Part of a small language model's weights.
Size: width 320, MLP 832 SwiGLU, 21M parameters.
Architecture: rotary positions, untied embeddings, normalized queries and keys, capped logits.
Training: a variant of Muon for these matrices, 491M tokens, 9621 steps.
MLP neurons of a small language model. Each row is named by its layer, matrix (gate and up: input weights) and neuron, and shows model dimensions 32-127. Each number is 128 + 32 x the weight over its row's rms, rounded and kept within 0 to 255. Numbers have three digits each. A neuron's up and down rows have the sign that makes its largest values positive.
A block is one neuron, or neurons of one layer that tend to fire together. After each block is what it responds to, as a language model described it from the Wikipedia text at the highest values.

L2.gate28:139064129132082128114161092165142113089091101116163085169090186171117095119108104116120133161107093094136122140180128076116150197083104093168113113135124113156038176152093083131182156120121126095095130140105176071130100113094147095083158114152112139121196146130106160196062142136136089139
L2.up28:173048114145078121112151116199135102115100114130160096150071143131130078122139124074114121158141110102126082133145182112090158222078105101175119117141110119156010161151072062119158156151128131109120138185114203046132088139103121113065144085186135141108215138156103148181098153161143053146
L2.gate122:139102132129120063111136087166183152114169063161137191139199121100147146135076137225117130079143080111095091202187136084121160021089165123123103120127104141101088100125151073145141179149142124140157135119110102056138083165131102145121136142105096162114138130136136111152118120180192075096
L2.up122:187108100182136127068175140154149147137144176137130167125141067061138150033090130139060106178151073111122131199136121114128136113071131097121086093113148170115064163181163111119143180161153126117108095142107149101127081146134154187086087147147102123102154159127134093116123148189161093127
L2.gate325:108108130132143105114142181099071106128128104111186081138130106142129120065108087120117135130177110094165083092169139129093087159155163136143100133183129139100152130138129171171095113093170142151072148070094151092139133079059136090126146147155074131119123158128068099112075118073075123116
L2.up325:058088119156181093112098157129122101156127093104125095142104125098108153093123115128118107136124110107156068086139135182088121153128110143176139141157145170084165104101113144156098116102136113182106177070130143097130131062052122056134150180183079134138078162116102114131082109110093136093
L2.gate413:171095196097121154147158101150144114129107107143126130110061151104109095144136126111140136090117100109171112172118141115151175222088108120131086069118118192133073119170112180151182080147114086093123127162021094091116106146190131082127098140134094145087175118118066137135107133131155089104
L2.up413:189091176085131163120152122132153137154126080153120134131066174107138067150141129132130113102113094112154111154137152105127150200081117125127110113108099200097066100168101167159179088143121061090115141154057129111129106143177108066119096131115072122105169117107065124115115130155163095122
L2.gate489:132124118198112154133147100146114151137117130168165130133145118214095140177037136130093125110173191140075106207138111080160089119188152110165140149074132179161108178205119168141140105117121125152073075099043188119131142102172107164097140138178110156188158104134162110088106146124131071107
L2.up489:100106113128102145071131150167106097146148090128108113118183099158171172121078108130102109141167153110100090182154132060149082158181144094168076143079133141150186154164082105161153091116110127110089055118091166107146110126135142187150216124133097125116172122152178100140118162071138112087
L2.gate648:125086128172141072115156128110161112103124150113134157026128111123156091126158114097083090132119128144114099153154141079125108198135141085086108155123148185167092134167154154109149083100098153109131125175132114082120102173089102135206129132122147124144134119139117105093096133165115141048
L2.up648:157122142174158054124128133130147101104106127119155153060142122107171088147174121081089099108128144132127135116168106039132133219110174082079086155131132191210107092172137169114128114110101150101146098143124142070101098142107103140196137176114137118153167131136119114108134143153108157051
L2.gate751:015135134148168175164152116120140133073069115095144165189127096167093122125119140142147097107100135131133114211129159118109112105106131146137146165115122104172133119153212195130181081122149137111133113100169160165111107146175152106068113155139130133104163116098088082134135156131100132122
L2.up751:041142147137185151153139101129117132058108102119149161179123113161100135138112140152153092103089132159131116194134171135108114119098129151152121157113114095169113110163203193129191084104154153106134115110174147175122087137177150107071110166147124147111177128092097100129126136123107154114
L2.gate810:077066133161120165099113094171142101059139075112199124173084106137175143108090109078084127126112108159137113159173080107138149210147119139115100171153141154145097130192151112109166156086124127102151111161143161092120093179069148117116093104144116135092147131105149123128130114143079133139
L2.up810:055088148162140162077124101156144111110130101114190113150076106152132118081114120063105121140109125159112093155168119084131144255177137150134088172142124171135131101183179122138161117084156138109182118158110193073143110135090146097050093109143123134071169146119115154159129137130082117142
Description: First piece of a word split into several tokens, often a single letter or accented capital, e.g. Ž(eljava), www(.), p(lastic), N(inja).

L4.gate22:146152160149129105138113128135119108153082151108137089109171132144127117134093089125125109143131161124141133084160089152144146113156178054154130105147131113131138110154162113107152142108146140157164197080165093142139095102076144085128125122132161108146092086139174086101114128109075109133
L4.up22:196093121161144147121087084122200124161128091134083135144077181149149093149105097074181111092183122129098159109145061116142112091094077091127101102216155072159092151134090058140119074072142109102090106130145103092100125106126121083112156122095122140126120114122143183135155092117171125152
L4.gate31:157088056162112144114115130128114117130127125091146157139191085151091167157104145144175129146125116161144131123129061168176152213105078162095160151130133189172157090109131134045134150091169162141153099125027147080088144121104107087171151132187159129100090139152106108157139119155146130110
L4.up31:149129077105118098106136144083144134097077060154100112100203065168093097139138079149104155153166104153099144113072116131162114066150167127083134081215135132165112119188135133100130196169120124164175179145099112115121088169099110141087120170119167135129135145144166107118117093122124127065
L4.gate139:116141084181140111142134092100223165119119117132139075149144126140130080118099162189085141085070119145132100083091104174088178175132165129108168179110069237120155137164182101144071123163150103164142106166191145121128134137076174143141100123147153170146098119102147134133197125096134133090
L4.up139:097084119149113100113142197118131088102071111146152095154119102133114159046138140160186089116140143121129119161088090125097182176139150080135085097116129133104173091126132134126144157126156147109110093077211116132153101153121081124102137133139118123101112116105153138120097044113097157095
L4.gate272:140108106157136123100093047133177204102171119095146107106126150185158172175115185169189144147114120154144188056088133100107141181121144146089085142091142120142142143077161138107089213091174098205119115125153161146085111137102154110105103165139105117141128121138132085118113096157114125131
L4.up272:184132168104109157149108104152149117134125158073118114128118170177125169076108130156163180154107145147118102189103069125144196092096087123087129140117151182177136111113170182152169116081032120118132165137065065116087058081093116126175135137134168136103118108089122128107075145127154090101
L4.gate472:120091174094117092172088151138176111110137116100147100114113116142097084085083127091105154132143150118124093129122202111146150127188178116176140124047156189160161120132162105144203175111067165139158147133141092134191148169131139139138131068132096107125120175194161184106099171185088134155
L4.up472:092127170126141190164127102100078093102107207082137106128150138179122146157108077097186087157135160124173171115123159131141112145120078147171173118087203096157067155085110110197149158042150108103116123084128087157103091095112127146138151087136194110115178158137136147108136105151173124077
L4.gate573:097128135126170107108115176096135126176108157123137086132044117078105098119093102123099138154150123141219130102128143002121162133156159135152167083119139068083155106175180152116208123131171098156147145061129167118160152093164175167153167094167139118075131113109118081120100090144079101137
L4.up573:125141074157140167133128182115136170095121156179150124140179172159126148135101158145083095113125069154203096136142143066099188078087160106108089192131163072144116118081145086124137098155124122124103162108132147134157162150180119140103082173119174161124161117132161090206146105157093130101
L4.gate645:091154098167117147122096147124191119098149128105136116155169155193080072107137072092176180118111117176050062122103142180117174115132138208088125131118097108050100176139160163129122125165123068097135144057161044083127120126171141081120120124099111106143173154135107173087140130095127089070
L4.up645:059125097161151228095113134158141152090103143129135090090126081123094164183157074111186166114152101206085104106115119161128134104161108089109119143119113108079127107149124154112160175145129133101121116131084138090151152104090107126160156142109126196168149164144150080101119111129077113099
L4.gate668:143191116113161101125104168105142170134089128162129101104123130161116103158146169161156150081161163088111151119127113080081134141161067107092130163141150109130034130111088107101131100150101159109182135119149148147098133070117142099143082145157124125142090165110088104088115132152140160170
L4.up668:148079143045075097061092189115163112067178106157100106111089157119154100111091162092155121105083134115104107141186156135171126120112146089148161169078164177122093134160140128079200088185122113146171125167114120111150127113116125093129064119082095130144141133185146131170157147133065119117
Description: Main verbs right after a subject naming a person, mostly "made his debut/appearances" in sports biographies, plus moved, served, received, became. Weaker hits on table header words like Genus, Name and Own goal.

L2.gate87:109105119156120120192077129131100133103181113151100078095118103191100080058107117118076091169110112132118150106181119117176071092147097107127076173128141132142139114132169119207146155113109149154161099180155167157076103069116111063072163115088173115141116073122119077144145143141162092119
L2.up87:103140096166147124134110166141086168104173103175129058110151078200100069097126141133128084176157123154092146122202123164155120086134130138115106104138184128148154176129134056169101139123087143178130128179120119164114148052147109116115175105133184143085102090140069093115157128135141089196
L2.gate134:082063161172148201182107156148084102080110076074134157133160100124091169129087111190114130172127099166093101117126149123149138104098162085100174132180126140112138169140175175137106150073136115143142098117129101099128124139149100131140084167113192066151083093164137124088133150153163118134
L2.up134:098085157178112186177110172168081114095122073083126172156174097140082184141070122186121112185110112155100110110152134129149131126092166078098167148173105147127135144126143161114098119071123114146163085113161119079141163141136080107138099153119183073136130117135132126078138151153151114118
L2.gate309:164097143112086194126090139183143113158089124069118100152201112073119173092143103158088091145079128127093135132115141117115145154123156110095103158147133115107124134093168112095078151126146079134135116109145171121161145094177161132115116075133155139165113163104186116153164110164148082150
L2.up309:186101122100076146134100116094115154175084125131218132097221134158124181107092135164109092127174139164142126149139164103085134089146139132086118092151099110116117167098182158159107122142101116130119113100153108161123131160137148140166117091119121156114077128179102155119118104142149075143
L2.gate347:049150114128132147187138083130128109117073092100159182119187108122099093166126083120105148134208113137116200106088098180119069142154176139059176136133129196044179132127127109156092132102089123082103179128127176085146164157165097148109204216124153103119166066155119169060102103129077114107
L2.up347:075139130162123149173144111114114141118097105105143193131142085134108074197137100109092127137204130134110168078114097196107097164123184137063170086145143177082149152129130124123113100105098131116134177138123195107138158156147108142132189170095132121123174075132119158067111122123080112087
L2.gate425:132102122126161136150140110136095166159130101174120124074076121090127146103124114091143189109112083068135078150085138137153101168171080094182134154116118156090153123141148178123158127147112104167114109155155122208153158084027027114102160125139126111152102097073121113152133110115228199134
L2.up425:133127120169131075134104087134146112178094127189046114111071145083131156164145162110087205140162088083183131175141117110123047174186164139128105131092120138060140123095096113192113061067127060140097098120178100103195105098123072126136164106117159103181091133112151123075123122095167133202
L2.gate618:103152147146090084153121114104091107121155067094126118117114143141130124089134127134108114171083138150135125116132097176148118179094169082085132139142139123102181146140127082130107135062161124127170177180173153134098117177147082140158142106083170165166127084125135129152128113150082019065
L2.up618:173091124130134092136108090086126165167163144172140054127111125137092101083118144124119132186118099190107142166101128131156091137126123093105146079106143111122154088123063179094062054089177173127110112112149170145093129111093093086204150143133099171126125119154098139175135129157133076135
L2.gate622:107114076112179129186079092093091134136058085175087080103117161127171118174143055057157123163107146110150211119095074127137136159173110145152128123128107186166122082095132089099085165141095150130161136125159116070149116098153077125078131140102077085171160101147102146149143167145113105152
L2.up622:113119047133169161130065106072104110134082101156085074085152119181168128122140098077163107118094128148137193110096054130136139139170132133142113127101112201175155083132128083105113114096060141111112153126161101085153130099141116145057112116080108088172160117129121170109103175123122126156
L2.gate662:167116116119154130119124152130093102143109044150067142092146176079103083124131193113129188160113156129141124135082116117119110071143146139064146107128097192093133125107152151115102124141127155161160146119131170147127105165047083188186116060076108147160148147139168113156139133126145151159
L2.up662:114122122125143165156108137148150158095154073081153139188119131099150140140111150080115173146107171122161119115148210081090156179116131176078115152088091233074187138116147126135160102168079135188157196103168154194144122158068160119136128117147088099122125093104157113195112130141101114120
Description: Chinese character tokens in parenthetical glosses after romanized names (李锐, 银田镇), plus name pieces such as Tel Av(iv) and Fort Wayne.

L7.gate792:158137072176110137141090085111182141154171117097125112104075167097087137101105087082160119131125117115148098085120054135127056050137119140162111141090169133181121120130132160151164152119119145123075144136114107119145135108097144126117159155083163179073107076141113119149110162100143124113
L7.up792:058100072122135147128132141054124115161133082158155191139159172181169145088132155154037141104139116148093099063122064132066132095149141110111152075211120128105135133179138117132098084174140103179151166136139139107097154106143094102057184140124117110133116161101122134187127070129124137120
Description: Nationality, language and category adjectives sitting before or in place of a noun, such as Japanese, Spanish, Canadian, medical, agricultural.

L4.gate5:144183094123174058126127118134117131113091147102154113084087165162163143146152104130141142129062163134111142199184128170127164128105115167096128205079169120143133154111106148160130121097124104156133134123015138102160155117091133165114139113151144126141156116066156170116122112105143138176
L4.up5:098131137116136135102126083138149098100101115174144090145136132158137186122130114099150131147126107111105109135098131148136085181170160070120172033116090127068121094188093118102123180126101100123128108128095065159129161143150156133152170166122095119155069130213171107134071137160091184130
L4.gate109:108151090171112109122123135174092107081103113154189085171182109147114174127095150093109127071105096174091155120093180156127093090124130137127158169109148148138111142191135129102127156109082144134136145189095172187118109144141169066179101140112106142159096111134172109090127085159147075149
L4.up109:099133159149098153135154125194093112065032107082138174120126063130107102130094128118120105131117068149104080165114174103086143154179115127144122087137112199154064121160104114055163166137154130196121100113116155122101107161164139108155086127105099154097147121161148153086144172091193132174
L4.gate115:116134118195137168139175114145148085067097162128155110100153154095094149072103090064086134113121118104150054145142123148104146181112106113113169211137159165144098143177152145061139120114072137108060133158108130086096103155102099105133165095131138127092139131076171061101092135113116114133
L4.up115:120161121223126133134151091156133119052107142139165124128104131114104152086098113085110099126115150124155087135173135161103151165146111113104142216112128116127093147191133142108149105101118151107072138157078152104106131144103088071166153113138101123083137127107149068098085115112117114142
L4.gate277:191104063117071182119174141171175118112134114158175102124082119197160080126125174170100172149155082119108111111146066102160131180115121164156121152145123136107157148088127165108129044126080128104092085146126133162212149134101140107178102120134095172164190126110091152113159120106132131118
L4.up277:190154117141129138080110099172139151118104096150129066129155147164179154089136132168119135174168072115134171138174103159097190148145108103117156116136072137176140162119110097151201049143094087200143132150085112103143107122184147066170107149144124107154140122128106080157137115161165119125
L4.gate338:148102110130134117108092087066146146192081150070138185128130128108114141119138164065121140200056163142206169137070185132138160112114097186117075124136090106152046116141141123159187138098106120097148131127095116120119164117122118069218104149153131139126140095178153116127128115155131129102
L4.up338:209118125145130158119171090125173135103124111104171141081118096130112132119111141177116109145098138192151122154128141111086140109144141136093123129112111179155166138107096194086135146192137158140119145104071091139142107151071102127144136096192120172180164145115139184177148085170083114146
L4.gate414:120143089133120182148129105102137106121053116134200099105074218121152154117083141120154122123146132084178110135122040144126080140109172107166160171116128094118070119097158112117128123121147075148129159117065130134108158130169101101102146061180137154122135137087151100100179076143128176165
L4.up414:117120133099102104147078085167145104085097109124107090118114122109144134180142137027085142229047131156133060102112083155159117081129094126163163134175100125143058193077162133126129092159101145055054056092161154150088094143111115112089110135136133122154127143115160122100132182141144110124
L4.gate432:133140099196115163115167129104133151125070159114153110112069117116107070127126123191096135200097145110131127121163114146144069172156129132120135129104104149153145128102171162132137127100163073116152088154161155125091191149115136107174117091174131089159153110086159116095103142111120122150
L4.up432:126131108126143121100072110058117121122086149185188132139138183181162118155039134073081147087102145106111184116142120100105173097077110159111129081101136105104118097139146148096111140146134120114189105136092119084132126104061116124071163155146128108115155128155113136112176138138128128140
L4.gate706:103098160127123137094107114118165123116128135115151129122100132114148117120085122102130128128084137141133085182119087093131172124093072060186120086178153070077121173111160107073156091132120087113087075140172117118186121151107105092119167137100206146159127157125129141132145102120122148094
L4.up706:113108197113146067142111141081089105134081182084144093140193112183125178112121083141150158116166149143140133141092139122108126093104156103131117116077155160137192114100095190107122169112161186125135123174033120150126123163088111118124229121146149193122160049153165086101152094154131059124
Description: Single capital letters or short capitals that begin a proper noun split into pieces, such as place or personal names, initials, or acronyms (K in Klagenfurt, P in Pondicherry, T. in Stanley T. Williams).

L2.gate49:122079125097092113139162101118115081097129111126145124093134130142146121100138133104163139094142123152112145089156161105133153034153112104134123093137135101097091128158120151162109133150078133151124182087078156102118117140121130075158159180061146102123052154107112122056130164057092059115
L2.up49:103095151118083084137164095121105103091103112104156142108114142123161113073162104096135134098139118135112136092149166124158169084151125097134084100155151122091095109156145153159117137125104141169131162070077131131128109144106145056163167160074146110141071140098099088078154154079106084095
L2.gate162:117173108100086128161144119089083154077115112114151154158182146151116130091105096137151095192139121146113181151101183160096061101127142188097142180100083050115157177188141211163127104134133110163142109122123107101115129114173100162146146090144135150124105146154142092092086105081150149181
L2.up162:151146112085063143154152129116119147109097127104149132165166139152107155083129085118174056161124097146118191143099138149134077146108127166092139155123070024109163153165132183160145089145141142168149106125101132067109112149165075164096146110140103150109131148150147121111093130051184150184
L2.gate223:168142183089152169098168132072131150099130084146124071141178116146146079201149141200166114143170145152171093103157128081044149199082128083094115148105178158069156154154167104156110132133149118174145150074107083084104182162092084129121106097149136130152138093115145168090120107109118129128
L2.up223:154128187078109229107171134074108119122140108126170110123171126135149084182160149190117077148166099120183095127132150023064122175132136112117083126079207145112114133169151081130121153159150121179120136133114099121107141123140110147076097072175087163128129126110146138026120135115128104129
L2.gate238:102147125103124255126143161095127144164152154125112131138138088113123238142099083126146132128082120142124168110149126071108200134095097153080165151094131103119134166117119131137119136138130130158122155077046110151192136143123174168176154071168078181126155151115166143149094104078140113118
L2.up238:119115100099098173131137171086091091175160155125104182157103107135111133110143103130185068165132104125155148147186191083094144073110094129174166144123152138087102189110128097105142139119100127153108174084029126149137126121122133125146114072147101118141124173141161115150084169115105115138
L2.gate257:104131121148128116122152167205108072127111147145118112140135070125129064114082093180106152122120180156115137072116185056121126156150156112074119165116087052119158096130153175137148142170133089112126119087092149086155118095109099150122099148115103126108101150177111151060121106125074134106
L2.up257:173147143082126127082163131151137077141150128088107082140117115167129066141094165175137181126007127149149059084140197094108095095099124126099103121096168103140142103158090153195130098140148111161135135104124097037160110143154099060091134172122128125127138136177180186153139117168084095149
L2.gate372:162116218172116069084105067125118029133144143146169132113142103111065096122084109047116072122077140119151167097117171108109134137121153163129154129136143161120149148165105096112144115138155081143119146154132124120105132111093226184108158144147105138167104133072130125129131123129133176177
L2.up372:101217117151150127176075104095125137146149173090145173169173152101126080142035156117131102169159103091192187085106096124145077092123126113138152107117105121184141180133072106135132151176139109098113120125048124103151141158069112113191164158121177175097135148129103153107150099116140164142
L2.gate518:168167158118084058192151112081136121159115148147140138106168099146115103160094107107140129110143183108166202060157137133103134112126173125110135178122143174133155194137130108127145096106115123098097075121163122126119150116088138115153109101123149132082124103125194164129144128128114120124
L2.up518:128121125115163178088130048101156105109084140085137109198146132140129186078094062127111100138050138160151172148134130107142098116175130167112129140125119020143182125137170122159182077141107124171137125135063125159137172142095137148154167151162135175117110140092088089107164131127141152115
L2.gate712:144171140131160113157130118123089099133101101125154205106143144118132088140112155147142165086152125112137072137117170104215126125179131185054093125159155089121080133073177116168179177107111178152083062041151125161133083116108114138143091155206188126106076086121104112098130156104182117145
L2.up712:100161143088126152145140097133066120120139205149108124114075123120155107157126082122075177125163146170150147112120079146099171186141117129191114149130083144139126075142094125172171156109083126131065109045113127135136094122108156088233120127120127117115136130211101149130110100157141130107
Description: Common verbs, above all "get" (to get, gets arrested, gets dark), plus make, bring, took, gave and taking, mostly after "to" or a subject.

L7.gate430:139121109138106100115116143167108142118096182106161090092169137119117177082090096119123142144118135098128110114140145120167090073068119141064123159078076113104179142112106078091128053073160132084153086153109103097167077118116142115104127104106136152102186152152155109090151150174161061174
L7.up430:173102119146153158134119128129069068091167065096193068128100148125163104106168130119154187094152123051088079081135107058157110134140129117059162085143087149158106113038135139113127090102164148091160149146108171126182060094159145139189117134061099127037155148114170118121125158116132068175
Description: Single-letter or short first pieces of a word, mostly rare or foreign proper names split into fragments, such as Z in Zemlya, V in Vignola, F in Fez; occasionally common words (f in fishing).

L4.gate34:096112088128113095123135161133183103203127081172117107107188176137128150147106155149136147100132101106092102136157122084127159101141205080145159122193155193111217130131114125112105150135188080115154168147155110134162114129100119103104169137110117134118107102218146125095117154141179106108
L4.up34:175117116149082130132173087075095112136179127073115126107089105109140064158152125141109168093154167115133147129113161080165138125120184126116052075145038161157080126116152140214122113144131120154201138168125200115145132162143143124090107168191040129097131123117129106115162090131122111133
L4.gate105:175143084092155122150143057108144087114086130094141144153152099116183134066137102106088113144144181122121160173162173113140145111129111109095129112131193111202150155074139124122129180153122166116135158137168067092102153161078109150095145136148162129141113119183104137110090148176164119141
L4.up105:197147100114140166109127120044135132142185131122114179120160152097168121148156131198068191124069152104126156112079095075123146105132119141150120085162098166133117096149143176139140160092117132125142142099175104138137138118166132165116154054150109102142168111136174111173161127120104092122
L4.gate165:132042077118139164134179148050139130169110169118099119063224087121175157108133141086098135107166088083121146127129104057136143119134146167110025153149085033120107138103085122147111172160115170156134145165074135109128095100125112084151088129153128153146090119133135124103117100116082112116
L4.up165:091093092135098084082124182102148136123185140102141174119091102174128119126108141129125127104154098065113129221139115162068136099093158154177132143129134151138153164156118144110104151171190115141150157064086191117115183157186130084095099136180089144162053104086165124114128137109122139130
L4.gate259:143083096138145141200126137181109135109050191126117126108216107094114140159132076086136173107102164125152120106162096163152141182143122108062151127146113141167141173139125156142160153096132134145124119168138181162165134147120125146106164146168115118185123102077107112143095168079109119145
L4.up259:166102117137158188138170150087055119126104102110125083113157124108115160169136137017152123123178156161111145143122072156093150154170127124142175148151114126128114121188156150161120144158138131154111118110099138079192146167095068149054195118094158092151116155120075161155163120117129067116
L4.gate537:143118069162137113172101157103144158133106121155079104125101113171104073071162160114076129144120148145111129107146133173152183161111118160062159126132159132121182122117178070193147077135112173219173185101122132097137147101143145138128123103144138103156098116194127156101169108138168047147
L4.up537:121167112178110081168099163144108127162086158156118048139190104145126060110126105128069150113147151156159130074134098124233144175173143120157101136187217095171152159138094164146189167110097103144096208144140164123136117148092157120064134099150214127137179070177139121090161077152110081177
L4.gate729:062151098075146125179132167143153130088113109146150154131141118141146116153141142081119187165152144135135119071121150144175143041113168101073100137116106078149141153136122135111134176144134155120150143164129089158165134183153172143107132066121142145191166121128137048127135080120125095157
L4.up729:165169135145146149146171168184145112182098132165127123121165119148141059147113143139092105141071123154166082111115135107043142127157155140132124147114104081086153145187127163136156128160125134095079150199173125113169122131202170150061126123138173130090150125142097143123148110093167109087
L4.gate775:212129182095114095119166123085130134191139102097097144101157113103144102170143145103130152176130201085133143109117134112129106089088146095135063163121110151140102121179126181105116095163094172157134148102124144156126142123142143137078119150153054111153127199128122156080123061118105114144
L4.up775:170108143151081126076077137085158150158118134084106135105129085123108218114105120090120112142103134128157107133143146124105195072134086139157125122076116135143045117178156099121139165139155124185138128083097099117105086100113134138171105125115112109114135131130166146127179123094156113152
L4.gate825:107170177144154077088097140117164139170121062109155158135162172105167127111112189093124157099142116084116149129102106167092159054179139072074137182178149068083125163092182072137134075117149152180119151120172078101163175135156132091125142178140135121108084131140089098108150121154107126128
L4.up825:116093168188114186119070192155089112113067093096126130145137190124161059087148136096146188083117118087115165118116126148151120127153095088147165078130095125201174175107153077143169119184142127225115060105059177181169140239129119168173096111130184123147152171126147160101139148125087102087
Description: Word stems such as secret, virtual, financial and independent completing into -ly adverbs or secretariat; weaker on modifiers before nouns (Olympic Games, blood money, anti-gen).

L7.gate204:145133148149125133125123111088145131134086154137102090139129151065134053189140080099234171131142199154129087119138162065112126103156076104105156178120165087160125154153153076171142147151106112169102085104069082167086165168057131139083099139122091116151113130144157161099123088137109116120
L7.up204:144117137113108131171070142138182154110100102126134084138131124112146082159142119113116137210129153124113122212104173058126132115093111122143119137129125118087127133148181089108132107135135096108123125074082108216090105174192065146099141125097066099130094132131143094114139112056147160092
Description: Main verbs right after a sentence-initial proper-name subject (person, group, team, road) in biographical and news text, such as announced, died, moved.